Weights of a small GPT-style language model, trained from scratch on English Wikipedia.
Size: vocabulary 28790, 89.1M parameters.
Architecture: rotary positions, untied embeddings.
Training: a variant of Adam for these matrices, 13733 steps.
MLP neurons of a small language model. Each row is named by its layer, matrix (down: output weights) and neuron, and shows model dimensions 112-303. Each number is 128 + 24 x the weight over its row's rms, rounded and kept within 0 to 255. Numbers have three digits each. A neuron's up and down rows have the sign that makes its largest values positive.
Before each neuron's rows, "fires before" lists the tokens most often just after its 100 highest values on Wikipedia text that the model never trained on. A number after a token or word is its count.

fires before: "0" 99
L2.down1811:134123086140145133110145129166135108123137154151146143140170132124127121137139153141117105100145118131127165132148174074162144133139149080123127130086159116119130082122108142106092124178170162146110158178156150129089152150109139132133136082137124151090116142115160147133158095099138157105094115074116135108122110122113136136096153150127191149130153142140141092105112133119107114142087126154115122113125114144157117106178082078159128183117120128135139128169163138126123174112117135098146158115125154153127123126147099070141121103091134111134111136141111031113171149126152126143

fires before: "5" 38, "4" 11, "6" 8, "1" 7, "8" 4
L2.down257:124114106132083099149127153140059069097107116070135067103156137167104126109110106127128127154124107100173129139165125154105121114126154152093149154143117145129137118127117095161138137119089145131164126147177125092109124184136117122163125162130134136110144152103133118152140112145097151094131110119134141118121125124138133112110138118158088126120142131129123102135137113116114144149165120099102087129125081133154128133114127136105121128148133111162157129123129099107155166140163160127085134161134134176107148151120139160142102099109088129164116119125147094117147158090087152129

fires before: " the" 15, " a" 14, " an" 8, " as" 8, ":" 5
L2.down1269:128154156121107138128168097101134145145124149120128102112117175161115146084100152091146158147149109120120112098074152098127153120132191104105122139137150116154091103122156133148145118148118117164141087115152092084114093113100176169127150168108169146134140130103126116126139155166144087143096119107150127114122138145123139144143111133147128149148136144115128117109119158157100140130139145152185114127129104142121116131151098116163096120164122151145148126163129122085134145136119101151150075129088143155114115098084132193126112114154149156093153161153108119107116124131151144118

fires before: "2" 43, "1" 25, "3" 10, "4" 5, "0" 5
L2.down1047:115125138170120115134114163142138156131123107083102138120103127097160139104122109145123124161114122122129122137112140122143137091112119133182098111116163128155156129144176101121149096079125156131138107111109138140110201156123078115145115109160128110139156108122133096149101137123119151119152191115121147101140099139126147126152130117131083109133109129128151165117174110103112097117108111122095129167136182110095150136111134094162109108139131160117131113155142132115150143104157143098119170142131134139165128117122119115097124113102089105079151158096106134107138150120073097164

fires before: " |" 45, " |\n" 8, "up" 4
L2.down1385:165109102110125150138069139137124114099127125170112117143091127138128153176116129157121135101120151170106139113093127126116107109123171134157114108115165129148140135177148119119146170130107137176151134079149106143131115103143106154127114109125095082159073105108157125098177152146151149134113143129166124131104150150155173135125136125123158120124155133153175154151114095106111097113126082106133085125145093129142160126132106099121098140120091091083129121138100139116144152187163081130098143178162150125136105157099138158131100125111129124138112109109119116105145086116074158165

fires before: "2" 20, "4" 18, "3" 15, "1" 13, "5" 8, "7" 8
L2.down1675:111148141151082128118150176134152115132135147131132158091154073082163120111124118151132160109118144128087141123142127113138075129163133104106166168144167168140072100136142086154141125115117097175107141191144146125110123158130105131113106109142122144145130086094105172145152101108165081107130135187128144115116153142123127153161123105121137144131118184164133138118102079130103154105101156173093124074138137150134132153138122170089139138127174130134111131134111078107124127091071137131089112110116094109120176155121127079116139132117138117143133137106157102143127117103125085132

fires before: " " 55, "0" 22
L2.down516:113155135118121173127138097133085134095110156117161164129162109086087187109167117101139133141091116177190147123125139128102153121115130148150065110123161136109136168114109150127125121093196160135092152106138130104118133133144104151054131145117126099116146149125100081126085104120134143142155099148105101120081106087119159099111133094133116164113123092102092135139146096114129102172136155122106162137149154125107118120145116127131129086136151155141170096136091080144120154136139116130115151130109164133097095112143125183075168132150133074144123149121098119127165133157133083160

fires before: "6" 38, "5" 25, "7" 8, "2" 6, "3" 6
L2.down464:178156145130113116112161161176116144125120144101121108126177111137135114096144133102101086122130140089095158100084127145112133146124099135130113135123113146142155131136130133094125092166094132151136120129121165103147127099152099155156133134149130131087121108108123133139136092106120153126137100175152144111115090134132076146154145121073154132137101162117128169104134096128155127132129155153143107091131126150148071140158121130137136120108127169139124091124124118087133131154109147118109134175146121167105130104136120136151129137107067060081128141110087120094128107138083160116

fires before: "9" 28, "8" 22, "7" 20, "6" 18
L2.down1874:129124133100137092112052118152112135087141139087118088172139159112164106127114116088089128113129073132147143127148089133133137104101115110151131135113138172164127089110145102122143089072124123126152100126099134141098099154165126126149122103106140124104116131098101095106126110105126136105143126120113136142120108125115134070123201129124152151145161158126126144110097113161128130144140123117126151167131109148117141143132120124138118099119114141103127120158110138111113141110118122115097148119106099163113094093119150116104134118103124150151110137141116170091125122159155113130

fires before: " a" 40, " an" 16, " the" 7, " It" 6
L2.down1266:133156089141114120123112180142151122133175148190096145115138135116109097174090158163131153171108135157115155112102147124107112114145129150168140137108136116148137071115145135140092160137153093132104146124102123164111143156078135101123158120116150114108144100110101102164153110105090137079148152101152121120086103130147119105132087166128142106173138144132129115126112153098112124114180151140158143163119158114154137076149155146107119118105154098184137101130131127183081121113151133142127128102108115114167159116128129110127108115118118111152139118137094116151106143140121172125

fires before: "," 33, " He" 9, " She" 6, " to" 6, " he" 4, " until" 4
L2.down1607:104162101100111137127094141116135134142124163136118116128111115127123161175134153134085131132126103146154190127142147128145155158174125133109118113126113138180140133174143151127133170137139154138115102112155121122132108152087109134099149105136109122092156084161130160083134079142124125107123150094141095110158135137145119134121062100134125115062151080112159108136116133176173112118123119127102123136109114139146104139156128155130145163138124096114096110144124133129117177137136132122112146158147140141124132133127105138131126119098112153138129125128076083163105095169116150122

fires before: " |" 32, "." 10, "\n" 8, "2" 5, " (" 5, ";" 5
L2.down1246:158142132145150145128164117079151134151127131155090126130084163100159119158120143118102129100095146158132148156120129111201106132141156108112110087125145144093068089116105115145155103105137166097138098138144155122168162099142094161143165148142137129102096183092137149152109139133077125162135122160123156140100137143116127156128131138123108140078135115162117199115139118160140123126121124111102126120117151083164133117159115156152152087131116143155119160119132131147174090095099136145125112131137139124122123125114155109160129142114133108144120096142157146103174160105092121113

fires before: " " 63
L2.down185:136120145141138153118103111135146090145103162119134144165082187119117129113101180142117112117100131098104119157131107126205091132075128117153074126169149129159126127113114128144168119163067082181146095115144110115119119106108151138111143124141161157119115153108120114073166164112142153124141127152114088130125125151091094114118093147148148140171161129121130097107098165117110112135115116102102100131118131090094126153136136126141120079093126188137124159143137093119120172156147126152126084088138139129124142091127142119096145128127173093128117146094137127097125167068127119175

fires before: "9" 54
L2.down1840:165092101094127128135161140118122113126155131152173131092137116150134108121103136104100117134139135144087117128151124119131111095109134146112150108132124159157143136101145134127175108118134105156125132141099115116096128135139154125168134184145140171123117081091172146129063163139101134145129110113103088125144110146138150151133182128143110142119130089117066158130163136111071122120141080139112132165145072182102116099127105109136110160137131120138139160146140098125119123154156138165176140101119130088147141129158111092114128148156171106130144116143108123097110104145143143126

fires before: " " 57, " |" 16, "0" 4
L2.down1800:169173120136183099135086128161138152142115114114081142142133137143138116151145131137105151120163180129151132162140122108142164119135094118133154161133140120155108136106171149140099161127167136125113125135090132163130139129134100133124135145103142132187130154160177128148119119124090117114120157122092138167136152142154127092084074116118120123133130159106124144117090139129176132141163155123136134102138155136104136103161095118138157120135113141151125106141126138142143109086124168149121144074150164168126104104147125091109127082107115075123106151099152162099120159143142089156

fires before: "7" 23, "6" 22, "5" 15, "8" 15, "4" 9, "3" 5
L2.down2005:104101123128119143107118139123125122095149116130159113120105140119166068147138154141111116177138107103133089104132133124159118148124162112115126130120162166150125162122162119117132097140158130158154143138139150125156140141129196112090130082122100160130109090155167166108144132108116143142132137108131119115176136166139110172110146138122138126101119148148141091115129150108081103131093108151194135100143130094109094135174145144111143135153117116130157126108124143082119130139107114076147123113119149132136122088121094134121137133069120136134110097111137061111113115130172133180

fires before: "1" 35, "2" 31, " Island" 4
L2.down59:097146145142139152143127095161136130123113107138089102122117124090118131158089150127146116152195084168091156094109154169100114117163108108149112101094171100138180114139125130115108110160149135130142174141113094093098125141145088121145115137141142086107099147172132135164155092155142116111123127136123162105129093108181126130165112172140134111108144133140133160121152113139156114107142104091089141124109121131136125158114140124147112112146135142173125145095116124155123139154175097167143122123153137136117130112096134134133088138116145076128133090149113130156138090171149176143

fires before: " |" 46, "ey" 5
L2.down1995:103179126117092130175115130087090090145112125190222101117160122134091138085163090162133117114115118127116090120136118142162138127091144149107107113130187086163110168098152149152116110112128117140123123091180131095141157133119125138138137143081122105127135151114120135057116126151121147142143143141092115141120108128117113080134143128147122131103140097137103098146122151109165133125106117094128126135161131112160110141079143160127155144065127112142097129174145087132133129097093143188099112130116134136153144138149126120124143164141107139128124139136167084104183108104160131143

fires before: ":" 27, " |" 23, "," 9
L2.down759:110157133128137116139126101139136115177145159137097150135138098140158130114111148138097123097117118140124127122113123086131156174126138063119142135134164155132109154133149129167139129121117134136122118155130164128141153059149151113083110113133133142171125133126114117156097094111104117116129159135124114149110133132113111116161101088122130115099120099140128155134106161123114141077122125099123098136122139134120100101160110111134127136123139114133135118130169108191131105098096135154176129090131144155125103109113145098109110075164133139154097151111158101113147135125159150111

fires before: "4" 27, "5" 20, "3" 8, "1" 8, "6" 8, "9" 6
L2.down738:098152113091181180159127143163105099165088153115092093117121118131131119146109125135140135119110114125103144134151113131120160118130132161113164148060139114148117141137127141135100116169110127142160116118117152125076116173112175122151098118122099135112128128149114110100133119153178113103143150137127110115132139166077143116101208114138083162113106135128100146117105136085105180145110120161111092112153092170114149155133130100082107137129120109109123106131117123084122146128165110132121145167127109125119186119123125122140133139076112125159139105139114119137134105073083143081

fires before: " " 42, "0" 11, " ." 8, "6" 4
L2.down1418:126141083151096095100138132147093128096161127087148132125078121122157155160124132134097091127098136107147111117154099149151134139131160093107142110171117141118141111156113134137106091132092123162093181149133140120149131122149092103133141114080098138091159117139142157168161103122091093145159144107108105153113144165114125086119134135109115105138115161140118156105107161113150147108153164150145104166119122180125122099146155138130130110141155134165093179100157142137124141106116165132070167096154138116121133140164122096108131102162105092133137136145153143129164139071109137155

fires before: ":" 48, " of" 4, "\n" 4
L2.down279:111124122146142129178140105148137127082095151152130124109133134095108131160188087139138104145151139153125126098112142120116130154154165136128123184124157101116102121130174136150114139080142168119117114114222099097102130141143181099087117089113099098121097126123126134143152135118104117117130132127172152133137086174121117151134103125131132107134104092159143145104135137129122107127143109127168146100134126115106131149084167115164125119117157099129151109124173152124136135109104100158160143147093108138134102124115124112114131119158126174101122143117121083141121083170109093100

fires before: "9" 74, " the" 4
L2.down1090:150142178088118100132132140142129114142129125175140152112160153175105131123150157132132116170097108119115100084114117128162097172108106116168137101117155146152123114147135148102152166151103138099128146114131103080101142153156153137137102121104165130144091076090136097131145103120120115144099107071126164092119161127115111132143093071104116105135129155137165108076129110113100100163121108155113118091140108160157078120145081123132166157090103129134108164145117152135116166156192113093115151144124123139126124155156132130159129095156157104096123090174117085160149178163051152110

fires before: "0" 48, "9" 22
L2.down1925:111072162130137123141143144141115132113119150156153162129138138090120128143150139076132106130103137098125128130072140149181135155183111115133120139091109142091140094127060140099118104112123154164128133146146101127095156099113123094133140135140174140103136118130097149112144142095154167105116107129150105137110112111140147086139139152116140114127129110115152121117105113207146133139157116141105145158097108103096168137101147150118130114177134139140134135106133137104093104158126120125103144159129118117102141160144161146147135098136124127135167092153118096148166119148131149109

fires before: " |" 54, " |\n" 7, " m" 5, " (" 5, "″N" 5
L2.down1561:162125151142098147134165099145132111100124108139101102149137116138120111181131120196156162129137134129159127133116153154075166121114095147128107155159128092096127119140157130086201127134167140112113178121177137130160155157120130110167138101138127151133119158138120113104131134122125144096111104168113151194118126164106160155101084139113133125073126132135105129134150116122118118122114106133126109106133148125147128122135153140124140092155121133124093119083144127159114144128153134137098132090152109105145104132116137123105139136096159132079120104158134100132171125142137102164

fires before: "9" 99
L2.down1753:140100140112096102098112200114111154105115105125117123151109080078129105135118158097138136117137091126076132102122145174122137172124149110149125166127124104157136134118146150138129115122114135140126189071161091160118099144137118122161149118161157142143093097122115054106087101120096115129117130117123120122089112111137117109117152105172146116165170153121123068124106099161117111140156068116105112091119082149124088145128127141134125112138130103177148176135111112124122130151106151132136083126145144149170133154123112141092139124131155109138124146161147104149129139122135134157

fires before: "1" 23, "9" 15, "2" 14, "0" 13, " |" 5, "6" 5
L2.down2004:145146123134133112123142161126150121093120124112133148109160147149104129146137144159133142167143134116129088120133116159130118189115151134075145114135112135110123154141139141093134125104156103152145152166068115124142180163117108106137078158086167102124159108137113133123091171121153165135086116108156139089136144142133111104107106125147149124119140116128145113126111118161125132135127161122118137124152134152125124088167106117104140127178127137107155149159149113136072149110119143111157162134066148075122147169137114142119131147191160148139141156125128165117083139135069067126

fires before: "7" 25, "8" 23, "9" 23, "6" 9, "5" 5, "4" 5
L2.down568:151117111145124108139164156157182135128128101131157141154132114129144106122090082124121112129160130102109122103139123161146133157104119095112112172110159146139114102142100109142138117154102116148126170075183150206115127137142113079119151136107129103103147125168109132113111161137137153109068126138175109142130101134118135128097114153122181113148126157133133115160136076130129105145113109090094123108143142127143137136147140092129164093071137148123143132139158122138153152099133114133132134130112147113091152124137130163105163118116116132131109131125143078098139114071127081147

fires before: "9" 63, "0" 25
L2.down594:115110172108148154100155119162126132134167130146106124089122126135123120128115174108160098168093118151098158084130148099116162104127107105097103123136151131105129140131155161091147133137097147159116129112092097113138155124165151146118122136119142125130100141139155113128154154143095112101145160100148132122150121092127126122113066108153137098156166161139127125141141145130111092140110119124141141126110115167152096137154142132125137132126141095120150100141137140129154166148134106130115095149173133135135121154156145118174082125112110153102120122145129125134114173123148121122

fires before: "9" 39, "8" 29, "0" 16, "7" 6
L2.down356:161133118104150146124061121095144130088107117117128102139158146115168157189145148081136147136137122147133132139153136154113168150138123091105137154171154118138119140118136132132182125108153137126157109154097149120103119147106134152128134061146173114111090118143129122110137093093074086114105121155116149149132094105120088182127104107152158142129173149159173137100121168128143159106122096118123105091105131145168118127149106110131160130130128126093074132145117171137096089158128110152122163106098140175066146123116126108153130154122164113103121120140129120135141136161121106108

fires before: "1" 16, "5" 15, "2" 14, "3" 13, "4" 11, "6" 7
L2.down1703:157115161170143135117123107103136131146089148092127137162166149133169143112140085144119079136136145124140118153119134128088111111163115098142128153163130130135111096069134104114141131148121195135118134149134119143149118094117089124151124118152126122170146128110086103125124123120139158136143144129080153169123126142113114140155108105140116052113104142151143118117111154114142112181097114131111124144157162137147106140165140169118126188153106137177141138155121106145127091137125159115140123108101122090086111157124173089111128148157123150141118168103119135082167179118114118133

fires before: " |" 24, "." 13, "9" 7, ":" 6, ";" 5
L2.down978:126138126126147144165131119122121115100113179117119146164094108118121127120178094116076153137095143089150137100153122126123117104155126108142152113136112161138162092091101097163119089136106129083136105124177157132091097113128117116156144129104140194115116119094124128174148117129181141128082115161151155164111125170148109136156128158125080131112148107145115124095124126127135123155126086097137107168146110094155104197133157119145136118132132111145164115119126148097153138127121115160099151137140116135148179142130172103151146115113172133140119159138138107111166077162108155082

fires before: "5" 28, "3" 15, "0" 14, "2" 11, "6" 11, "8" 7
L2.down1499:139156110122126117114123148124127116136117129159138145118098191131136152079117146122121148131122134137127124140180162177139149128135146170114119135120140141124112178163106131155123125110149111176116108137131132141126113118113144121164101129166152132126090135125142141154177100149147130135129137146131125107148106112144137096174162129127124127098117145114095064161140100118138136099131126104111128134132076079094120157095116134134119090127132132090133129204109161133100140149102136150150135150095120132132116122129154173107099209146096151150134111111160101166076126138140127138

fires before: " " 59, "1" 7, "2" 7, "3" 6, "4" 4
L2.down1997:150147152132146157099111122082085151084146157117144151138139131127125107118163141144124131116108133146060100161115140116092136143069134155148115116125125144155148176074122134122102113122159123111164122118125111094090085162122136102128125081165084134149129122114098084132169136108125131147122092074107171100071145139141112148140140087170142147118115138090146146109117108111100151129136126168131080143146105142134108117122109130163134105089125092126095109119107133114141114127134166127116177118167104147082120103107128112148132100162161108110118102137093154143108135106154140121

fires before: " |" 46, "." 19, " |\n" 9, "%" 7, "0" 5
L2.down1873:113123144121145130151164149130126175142092158130089124122104136165146136130136123113157084165153163102115139132137140081130143143113095110112149127135132115161131130130104145138154138095139154178147141141176139124132115077099128119152144152138136114146157128125143130127151136101106155095115180101102102128132127182131143100145165105110167114126117145141135145124135144149159094122121133094124086139114131096108130115116113132139085131185156157065149151147192113111113105134126151096117113101108155128104137116110105143124122113085136134094133127103118106107111171171089136119

fires before: "9" 48, "8" 36, "7" 7, "1" 4
L2.down92:109101094105105135128132147101132143097121104130120150114176132143133113147096159113106110163135143108107102137111127180139153137092141110095156163146173139127090114116102126087143121089117135085154151134164118154128101176122128113151152136122097150105117151154148118104125130130107109107142181080162136113109117108128112189116120142134157082201154137150161088127136144145138100149138141192115112123140087143141166115111095080096110130134092102110137173150091110133118186097139159138114154103120120133151114131096120115134109132155101097104108145176140096138119115122115103148

fires before: "0" 30, "5" 16, "7" 9, "2" 9, "4" 8
L2.down1899:126114081168099136118175142117094104094084114128123141130160145131124135161130145147105128154137187135130112108168139101177125104124138137132109152106111114151162096153128110084092083116149098137134106116141122170164127164138133113167134115156120093136122147134141135153102127126128118139137158143110102124138111131157130151109120119145118147154151120124116097156128108152179152096192126130137092113135106133088106184150107130128118145145128133113119161092156123133167143147181112109112157157109094122091086112190070142134107162178134136118123167128114125104140162107106140102

fires before: "0" 92
L2.down23:155076122141128142140132162118121125148141130157120125103124132129159130148087092130111097137127151109100076117147115129157126111140130082115155175109119154154079124134149093140134086119136115128134119120179114100123114131133135087138115116109157167126171139125136146173102078109131120112147151087137137128154162154139134131109142102146123150120196147150121144160100146126124053093122112142129073163147086140098121124134102135140171136127172110178144165084095097106157163119149145135117160149157159097132138120151147112117143098121134110140105136109096108142133115161112143141

fires before: "9" 26, "8" 15, "7" 13, "0" 7, "6" 4
L2.down1327:122174069124137149171115154129118111129107165144151115115152140191153134155102135144071123153166146139158175147104108162153126167147133151168135140146120158127147119185142197126117170128116093110132127134123127141122091140114090109141149125126136145137124140121122132137114122132121148110122135099107078118126113118134105149094124131115131114144115143141121098131079095147106142169113119147142102144139100108132143166130099100128139155134137076132142158158124105104150152154181075177100156149161115115100102150093134163160125130185172139093142138136138124147116124112094139104

fires before: "1" 18, "0" 17, "8" 9, " the" 9, "9" 8, "2" 6
L2.down1802:160140109144140114115131179143109085102116142117127181104158123102126109134096170096122110105171144092106091101094122127150152141131145087111121178143141134165094091168101156160105163113129092155095100153134119093121088127145141128120161139136149114095114137101159125167103080096121135115136090113109124172165136084109115146155115127141097112131139156110121155137181173136141152112092143135146160121157144190143114099092090122134117128093156090080085134114132139145151146076123117112137119124107100170104129144129145095135158121149108110144155159172136114146140099122113113124

fires before: " |" 53, "–" 7, "0" 6, " M" 5
L2.down188:108154112113122104111090125123081147110135119106120177155124129126145160132109153149138100169151156113152171126122127122127157160086106128159120116129140105120132093122089150170091099107124104107119140098150144117101108121153143136146132138163070173124107140124110105185097120092132150109104173112146062125117150108125129146163186128138103107123124128133088157118140113125144127151140146133140098149094096110125114149056130141097146117134160088156151151157160116107156130098144113139118156154129138150105092106183136144149173108135148107096063141136142087136157120090170144119

fires before: "-" 95
L2.down7:153098167123135070092085143127176206190155087124106115108127161133140123111143136147145150127149148150132128144147144119151126117186147126140124122139125139144150114135157148145091133066150110121122136092126123184134107123117133148168119122138137144160169146164133132102124095101095126152139124135100113126119114119141100100095110151134131119143146112120136172164102122135154154108091143167101172172147119109118110176155116143132149146160114145141142131153123135120120155120156191166121123115121101128169112133103142120133153104103148161187127147142132114118140107164125131114

fires before: " |" 48, " |\n" 4
L2.down142:143142129123179120138115117097146103135120104146127118121126100133105167157120154158120164164107101135134143063152131116140122138132147138109121148150125180135134100110130104161127123109161141099089146111202151143113150150093141142124108107114112112112112092114129136140110132098113159112090112130117169112117136163140131161120105098099153108131120127133111108139141138108114118094113149113139151111122112160173154140108128145100121115101148124147102125107118107184149114115133142177152126088125145129147158100133165110125122109123142119186155142147120094131162150163139084147

fires before: "8" 29, "9" 29, "6" 15, "7" 10, "5" 9, "4" 6
L2.down1990:105131145159115128110136156098180121116111117134123144137180128095121156188112138126153147131118106140131111140114120129167099152136117164150135181172167166120107140134111092113109110133143117133144134174050124164140104169092199124103133083137140148126111123127117135109140083125153128120144103120105160102114144125143085183129179135132167151123155176155184106122092173151152108123097124117126124087149129118144124137168137164096141132122159108120116158147124138138108154145110142170124102110121137099110136148135123145151104125149153142134121139111138127139129102113135083095

fires before: "6" 50, "7" 11, "0" 7, " " 5, "3" 4
L2.down343:110139086108143117175143124129137110120107086054127112164147078137129147151141110144133140134154155121143111141152139155095128146131109076094146089108157121151117117129124154071168150101101125115097137131122146140113147165087109109121151149132114120152097132102120132106146130128110147128145112110100131129113122122091139146091121132132079131133124166132121104140129082132107070131156135096108115156084108139142149116122133138126152131129133104090119104155117092105151139078165116098106112125152163128110138163113116150117123140124141143126169134111147132105130158113130147079

fires before: "8" 23, "9" 22, "5" 12, " the" 4, "7" 4
L2.down1340:119117110136129085158102146164135107105139139143142097156144125139144146143149072148115112104134124112143130109132102103155143136149138127104129164166143139129138119114148087154089123154136150174118149120182110145134066167161104157129141111118080169114142126151083153098115102121116166118101143104124107083122089101133140110096130153125140152099172123103122143142096166130080127129156086198138119150124130107143151089138127110151135150097147142101102183116073106107113142103126087125160103165178091118118155114113107152141149134161114141123117097109114102140127084162142132197

fires before: "9" 41, "1" 15, "2" 8, "8" 6, "0" 4
L2.down1477:152126122126172135100141129133103138080096123125118171088150120137109146141098156132102110138130149124125124131130116092113155081107140131121124103120152156143092162131124110107139078120130142150164107157134101113121144106087128134130145150117115107116096139125157096096079097137134151103111162146121075112133145124086168123126143142143132159122108142168123104125141079138115144138089177100124182103122164116103141115126198118105170085143130102125124137086088127126143152089088150141115143097130120107120122156095116131145145128169122111091111110124138093152120112120141091122

fires before: " |" 24, "." 14, " (" 7, ";" 6, ")" 6
L2.down1919:130132132185116114155139153111104139125145161082130148156138085140131123143130127113115105112115108094107173122074146095133179137155159125114137060120097166134165159148127137091092120129106085109139162140138085097144122106142154136122122126115124149118097119104114192125135092106112118122098107095128110109149129082103140118109097093071135114122141157133127104112123126149138083115103089162156175143143147115149100131152139112120136124123148123118153119149159110127125130129086106125103147151137143090115110097149122108084107143143150065161093118120136129095141128154155106149

fires before: "," 29, " |" 19, ")" 6, "." 6, "–" 4
L2.down1137:104161130136125133134119126104130088155100114175149130114157104096127109128118143121145123153154189131142093158138121122121150120120113136086137093120162122153123142140125107126108156113145149149114142125138123124118124160115049160114125113161156093141118163181152151091138121133112158086124137150121096098127119141149160155162077103141144115088145150161116129115107107135136125127129142135155126165118087128151112161208149161138150127076125109151150135096123129125119148102110074133131143130128136166143175121066138107119107141130117133144139118123128094134107148122129117099

fires before: "1" 55, "2" 24, "8" 5
L2.down512:143135105123086141125129137112086130136153181110117162148101137126123085125107115168146132173112124139104117137091098096136131146147149120147115103122122133123157148172092120115157122180087120112138071090126132117204168152107139044101136155138153100164098126154144130117110109133126103125122168148130127140142147119183104137103110167090146116144117136140099158144097136083087103112124140144166132121146115122149120137123145154156170129120155110135133114090130136120101115124102125134147152146158109146116143131155137115097093143148098094172111122150143125142106142135126193168